Weights of a small transformer language model: vocabulary 1024.
MLP neurons of a small language model. Each row is named by its layer, matrix (gate and up: input weights) and neuron, and shows model dimensions 112-175. Each number is 50 + 10 x the weight over its row's rms, rounded and kept within 0 to 99. A neuron's up and down rows have the sign that makes its largest values positive.
After each neuron's rows, "fires on" lists the tokens most often at its 100 highest values on Wikipedia text that the model never trained on. A number after a token or word is its count.

L4.gate21:36 53 53 51 64 55 56 51 51 46 54 50 58 56 43 47 48 39 44 66 43 65 38 38 35 40 36 42 43 38 56 33 52 53 51 40 61 61 47 45 47 57 47 50 38 53 51 62 45 49 58 37 50 49 63 50 65 35 43 46 49 50 36 39
L4.up21:47 55 61 39 58 63 41 52 45 60 34 50 36 46 50 59 57 47 33 49 58 53 34 43 65 65 50 62 56 45 56 41 56 42 56 40 41 45 44 46 34 60 37 63 33 53 53 54 28 48 64 39 48 51 49 44 64 44 33 56 27 42 69 53
fires on: "old" 14, "ild" 10, "op" 10, "k" 10, "ood" 8, "ik" 6

L4.gate351:62 45 57 52 50 30 49 49 58 61 53 48 41 54 52 42 59 51 42 39 50 55 40 44 50 57 49 48 46 39 51 66 43 53 48 62 62 60 60 52 49 51 51 61 50 45 35 46 47 60 44 37 47 61 39 51 39 48 51 46 51 52 62 46
L4.up351:44 44 58 58 45 52 42 37 48 33 31 51 50 48 37 46 45 44 43 62 59 54 64 51 44 53 52 60 51 61 47 63 40 49 38 51 45 50 53 58 46 38 48 49 56 49 48 65 43 66 48 57 67 59 34 54 55 60 63 53 38 40 45 58
fires on: "an" 26, "am" 13, "i" 9, "ia" 8, "q" 6

L4.gate304:66 34 38 45 50 46 66 52 79 65 32 61 57 47 44 64 61 39 49 59 54 44 50 40 56 38 66 46 47 55 53 48 32 60 53 56 70 56 54 62 52 60 45 48 49 37 46 48 48 41 52 57 60 49 49 58 62 48 59 38 50 65 37 48
L4.up304:55 63 47 44 56 46 44 61 52 59 48 61 44 50 66 52 51 52 73 45 58 28 57 49 43 68 57 72 48 60 52 35 50 58 25 64 40 50 66 54 47 43 46 47 50 43 53 47 49 68 52 53 68 45 53 64 49 63 63 53 34 61 55 41
fires on: "i" 25, "an" 17, "y" 9, "is" 9, "u" 7, "ar" 4

L4.gate244:50 55 54 54 31 53 53 60 53 68 62 54 59 36 38 66 51 42 63 52 58 43 67 59 59 45 49 37 42 64 58 39 37 46 46 41 44 54 43 56 62 31 48 47 42 56 57 58 47 40 49 64 48 52 62 39 56 47 47 44 43 47 24 32
L4.up244:50 71 30 40 59 55 46 40 51 50 54 49 65 61 53 52 53 63 57 41 53 50 59 56 36 55 49 38 35 47 53 67 45 63 38 63 61 43 43 62 61 60 61 69 55 53 40 44 40 22 43 34 35 47 53 46 37 43 48 44 34 43 48 43
fires on: "ade" 17, "ost" 15, "ame" 13, "ake" 12, "ing" 12, "ed" 9

L4.gate299:57 47 54 48 41 46 45 52 57 40 62 75 36 47 45 47 55 57 44 39 55 36 55 43 43 63 43 62 64 43 54 38 53 62 43 40 37 64 45 48 44 50 72 51 44 55 21 61 45 61 49 57 40 51 52 61 56 45 58 41 52 38 53 52
L4.up299:53 44 45 69 65 51 43 52 67 53 56 48 59 53 51 53 49 52 51 62 51 45 46 69 44 54 41 43 54 46 56 30 37 51 48 49 41 47 65 56 33 56 65 33 58 40 39 51 43 51 39 51 53 72 58 47 56 56 37 30 38 46 50 58
fires on: " The" 24, " of" 16, "ch" 11, " Car" 10, "ter" 7, "ich" 7

L4.gate349:51 37 61 54 51 40 45 49 57 50 38 34 54 44 53 47 56 47 44 63 51 50 44 49 35 46 32 36 38 47 63 57 57 45 35 36 46 51 40 41 60 71 45 47 57 48 55 60 54 52 40 61 41 56 58 46 37 35 31 57 67 44 37 48
L4.up349:48 47 48 45 36 40 65 44 28 51 47 66 46 47 37 40 51 44 44 37 58 42 45 16 60 34 52 51 30 43 53 64 42 51 38 57 48 49 36 46 42 47 52 69 46 46 52 42 57 52 58 53 62 48 41 49 46 63 39 47 48 60 59 53
fires on: "N" 17, "d" 14, "f" 11, "T" 10, "D" 9

L4.gate309:61 61 44 48 35 48 49 52 51 39 47 61 39 60 53 42 57 57 48 50 55 61 52 58 27 55 44 50 45 57 46 40 50 45 46 52 44 27 39 44 61 52 26 42 55 40 71 48 68 55 59 65 34 34 48 57 34 51 52 68 47 64 64 44
L4.up309:52 52 39 44 37 49 42 53 59 56 63 37 52 51 57 47 48 48 41 46 50 62 58 52 39 59 59 58 57 47 45 46 51 34 48 58 49 43 72 49 37 35 47 46 50 29 46 50 60 47 53 59 54 42 31 47 72 73 44 53 32 39 63 50
fires on: "f" 37, "s" 36, "ce" 10, "gr" 7

L4.gate269:48 38 47 43 58 48 66 58 68 44 60 41 34 45 39 47 59 53 52 77 41 53 60 60 41 46 48 50 44 33 58 65 47 53 45 49 54 33 54 47 42 50 60 57 61 39 46 61 49 52 65 49 62 49 40 58 40 28 40 57 61 48 50 31
L4.up269:56 44 45 54 61 49 43 57 45 49 46 48 36 51 47 63 53 41 50 37 49 41 62 60 53 46 64 40 54 52 56 56 57 55 45 54 55 47 51 48 33 48 48 53 34 44 67 51 58 56 66 66 60 68 39 42 48 39 38 70 44 45 57 58
fires on: " of" 29, "n" 10, "g" 7, "ide" 6

L4.gate15:47 58 44 60 52 35 57 45 43 54 37 48 55 70 42 51 55 32 59 50 72 42 49 37 60 44 57 46 63 60 66 47 61 63 50 37 52 58 35 51 46 54 55 41 68 44 17 44 48 50 71 47 75 54 47 43 42 48 48 44 36 53 40 49
L4.up15:48 39 43 62 59 51 51 41 48 68 49 38 27 52 46 45 28 63 62 65 56 73 42 21 43 50 32 37 50 57 47 37 46 56 40 47 39 44 44 42 50 31 56 61 49 44 48 51 64 51 69 43 61 65 58 58 42 37 60 54 43 53 63 50
fires on: "ist" 25, "er" 21, "ian" 13, "et" 7, "or" 7, "man" 5

L4.gate328:45 52 56 40 45 44 53 42 56 70 31 49 43 49 52 36 42 68 55 49 43 38 40 56 39 47 65 63 37 42 71 65 64 55 52 43 52 65 43 68 67 49 56 59 47 48 50 66 53 49 55 70 57 45 59 56 50 39 43 37 62 52 56 24
L4.up328:56 49 50 58 34 54 63 45 46 62 28 49 61 39 49 51 35 49 65 53 39 46 57 42 39 41 83 51 45 61 43 39 35 44 60 35 44 57 48 66 41 44 51 56 56 53 80 59 46 51 58 56 57 62 59 60 48 57 57 51 60 55 46 36
fires on: "or" 43, "ol" 14, "on" 12, "um" 9, "g" 6

L4.gate104:67 55 47 41 51 69 42 39 47 50 67 40 50 43 46 22 53 37 58 45 41 33 42 43 63 29 57 62 37 39 66 31 54 57 56 33 49 64 36 40 56 52 56 57 41 50 51 42 56 54 54 76 45 53 72 61 45 43 36 45 41 37 58 51
L4.up104:20 48 56 40 42 62 63 68 41 35 41 35 38 44 31 40 45 52 40 69 48 47 54 50 61 36 42 38 46 41 58 38 35 57 57 55 53 55 59 78 63 30 54 34 60 74 37 64 51 64 53 50 53 58 53 49 50 57 47 63 40 58 44 60
fires on: "k" 27, "ri" 11, "ark" 11, "'" 11, "orn" 11

L4.gate489:44 34 53 46 36 53 63 45 44 38 65 60 61 44 36 48 32 62 51 43 31 62 42 47 49 53 49 52 62 46 46 31 48 41 41 43 62 42 45 50 42 44 63 60 64 49 37 39 60 52 40 49 49 62 45 49 63 65 42 49 84 58 50 55
L4.up489:44 52 46 47 58 55 59 49 40 33 40 57 53 35 47 43 44 56 50 41 44 54 44 64 66 48 52 62 39 52 49 28 50 53 54 59 56 63 55 51 59 37 46 39 60 39 59 33 48 56 48 33 44 57 53 48 54 51 57 43 40 36 48 57
fires on: " of" 46, " at" 25, ")" 5

L4.gate214:24 27 49 61 42 69 32 59 38 55 47 61 48 43 41 54 54 45 56 41 50 54 47 45 57 57 54 62 64 46 47 56 51 46 41 37 34 54 50 58 47 40 72 69 59 66 41 65 59 43 39 67 56 43 47 51 46 63 54 38 48 30 24 27
L4.up214:50 44 42 56 54 55 59 43 55 52 50 51 45 31 45 47 60 39 62 39 39 35 33 63 48 50 55 29 52 52 62 54 40 44 34 40 54 71 53 52 44 61 63 62 54 42 46 42 56 44 69 32 61 61 34 59 50 39 57 40 65 48 33 31
fires on: "on" 34, "al" 22, "or" 10, " of" 10, "our" 7

L4.gate494:34 47 49 48 32 38 67 49 72 68 41 52 53 47 47 52 64 67 46 51 49 57 66 56 54 52 64 49 47 44 56 49 45 63 42 54 57 26 43 37 57 52 42 44 55 55 51 55 74 37 41 60 40 54 28 55 46 61 35 37 60 49 55 41
L4.up494:46 48 51 35 33 42 53 47 53 70 45 53 50 73 48 47 68 49 65 52 38 60 68 78 35 56 43 38 58 46 50 44 38 61 59 51 44 34 61 54 44 40 47 33 47 52 54 60 41 30 42 61 21 46 50 49 54 56 62 44 59 51 61 44
fires on: "ch" 22, "is" 19, " Is" 15, " Or" 14, "ich" 11, "s" 8

L4.gate138:47 19 62 56 47 54 45 40 57 61 50 59 50 46 48 65 58 40 59 52 45 49 55 51 51 40 49 62 37 60 50 54 40 38 56 60 58 53 55 60 55 40 60 45 53 56 22 51 42 56 51 53 59 57 63 43 52 51 35 47 64 41 48 53
L4.up138:58 40 53 67 68 49 67 47 48 56 43 64 68 46 58 43 39 35 72 50 49 41 71 46 69 70 53 43 57 45 57 47 60 42 49 54 63 46 33 64 43 47 46 29 65 68 55 50 43 25 46 50 49 41 61 60 43 53 46 41 46 54 43 31
fires on: "ed" 23, "ion" 12, "ong" 10, "000" 8, "ing" 8, "ow" 7

L4.gate346:45 56 57 27 52 48 45 40 58 61 55 50 69 57 53 50 61 64 34 61 58 43 42 50 32 63 61 57 59 33 44 34 50 46 49 53 46 59 57 47 43 42 60 61 62 62 51 61 53 51 57 34 46 66 38 59 48 49 46 44 74 41 47 54
L4.up346:39 57 55 64 47 35 60 41 63 67 43 50 72 66 19 41 43 42 43 37 61 63 59 60 35 43 44 47 60 35 60 58 59 66 61 44 41 46 55 57 56 38 48 44 46 42 31 48 64 53 60 60 44 59 35 55 43 49 43 52 50 45 44 50
fires on: "s" 22, "ers" 8, "is" 7, "ins" 7, "ens" 7, "ber" 5

L4.gate258:45 49 60 48 42 34 57 57 53 39 53 51 58 47 42 47 42 43 47 64 60 53 57 50 56 56 42 59 62 46 45 46 82 46 53 49 40 43 55 46 30 52 34 45 37 43 46 43 48 69 51 48 46 48 55 56 68 53 48 54 50 56 39 38
L4.up258:50 58 54 28 56 65 59 58 46 55 48 53 47 37 45 46 53 55 52 50 43 45 48 59 68 37 45 62 41 72 41 40 44 47 54 50 41 52 58 28 67 48 57 48 42 35 54 52 46 63 40 53 38 54 67 57 54 34 36 42 55 36 62 59
fires on: " kn" 20, "b" 18, "pp" 8, "ation" 8, ")" 6

L4.gate59:45 55 41 60 58 53 51 50 47 28 65 70 43 51 50 60 47 45 46 69 39 52 50 56 58 58 52 56 69 41 54 57 59 40 58 45 41 42 43 43 42 23 60 52 45 54 44 64 37 67 38 40 52 46 59 58 52 40 60 63 52 46 58 28
L4.up59:54 47 39 35 47 59 43 38 69 44 59 52 35 41 58 43 48 30 62 48 27 41 34 62 47 37 40 69 55 47 49 46 35 54 43 54 61 41 48 62 59 44 52 42 44 53 55 53 41 60 48 48 56 48 52 59 27 59 48 50 48 51 53 49
fires on: "ep" 27, "il" 13, "iv" 10, " Car" 9, "if" 6, "re" 5

L4.gate376:57 39 54 51 24 51 48 50 56 57 48 50 54 48 69 55 55 45 58 32 45 62 75 55 48 57 53 56 53 56 58 70 48 60 33 43 68 47 34 50 54 51 45 40 33 68 54 62 39 51 36 63 75 51 48 38 39 54 38 57 50 52 44 62
L4.up376:49 49 49 63 56 49 65 47 59 59 51 41 66 37 44 49 73 43 51 49 37 59 43 53 51 73 49 54 48 62 57 58 41 47 70 67 52 63 64 48 19 49 53 38 42 47 51 47 51 59 51 45 61 69 61 52 40 60 60 59 37 45 57 53
fires on: "l" 13, "n" 12, "est" 11, "all" 10, "ill" 9, "ing" 8

L4.gate460:42 39 61 22 52 39 56 51 50 41 51 38 50 51 52 42 57 39 40 65 61 49 60 41 57 56 61 62 58 57 50 59 55 44 42 26 34 50 56 53 48 47 43 66 48 45 48 50 43 63 60 56 58 54 51 31 46 41 45 59 62 43 50 38
L4.up460:45 42 36 49 38 43 57 58 46 58 45 39 56 43 50 73 24 53 56 46 55 57 42 51 38 54 59 60 47 74 26 37 66 40 59 51 58 60 45 43 34 45 52 51 47 47 43 59 64 58 50 45 41 42 52 50 53 44 56 50 33 41 52 50
fires on: "ch" 42, "er" 17, "ist" 8, "n" 6, " ch" 5

L4.gate54:53 36 54 42 53 46 56 59 61 50 61 52 48 49 51 37 54 37 63 68 34 42 49 50 48 48 46 47 43 54 50 66 51 44 48 54 45 36 70 43 38 44 40 43 39 45 49 39 78 72 56 45 51 49 49 46 60 57 39 41 37 65 65 36
L4.up54:59 39 40 51 48 58 32 55 40 49 48 42 60 53 41 62 49 51 39 72 36 48 46 38 57 50 43 51 55 58 42 38 32 44 47 48 44 37 43 48 45 61 57 52 35 53 63 32 40 41 60 62 60 33 45 64 22 59 67 48 44 41 42 60
fires on: "n" 25, "g" 20, "im" 16, " n" 9, "m" 8, "b" 7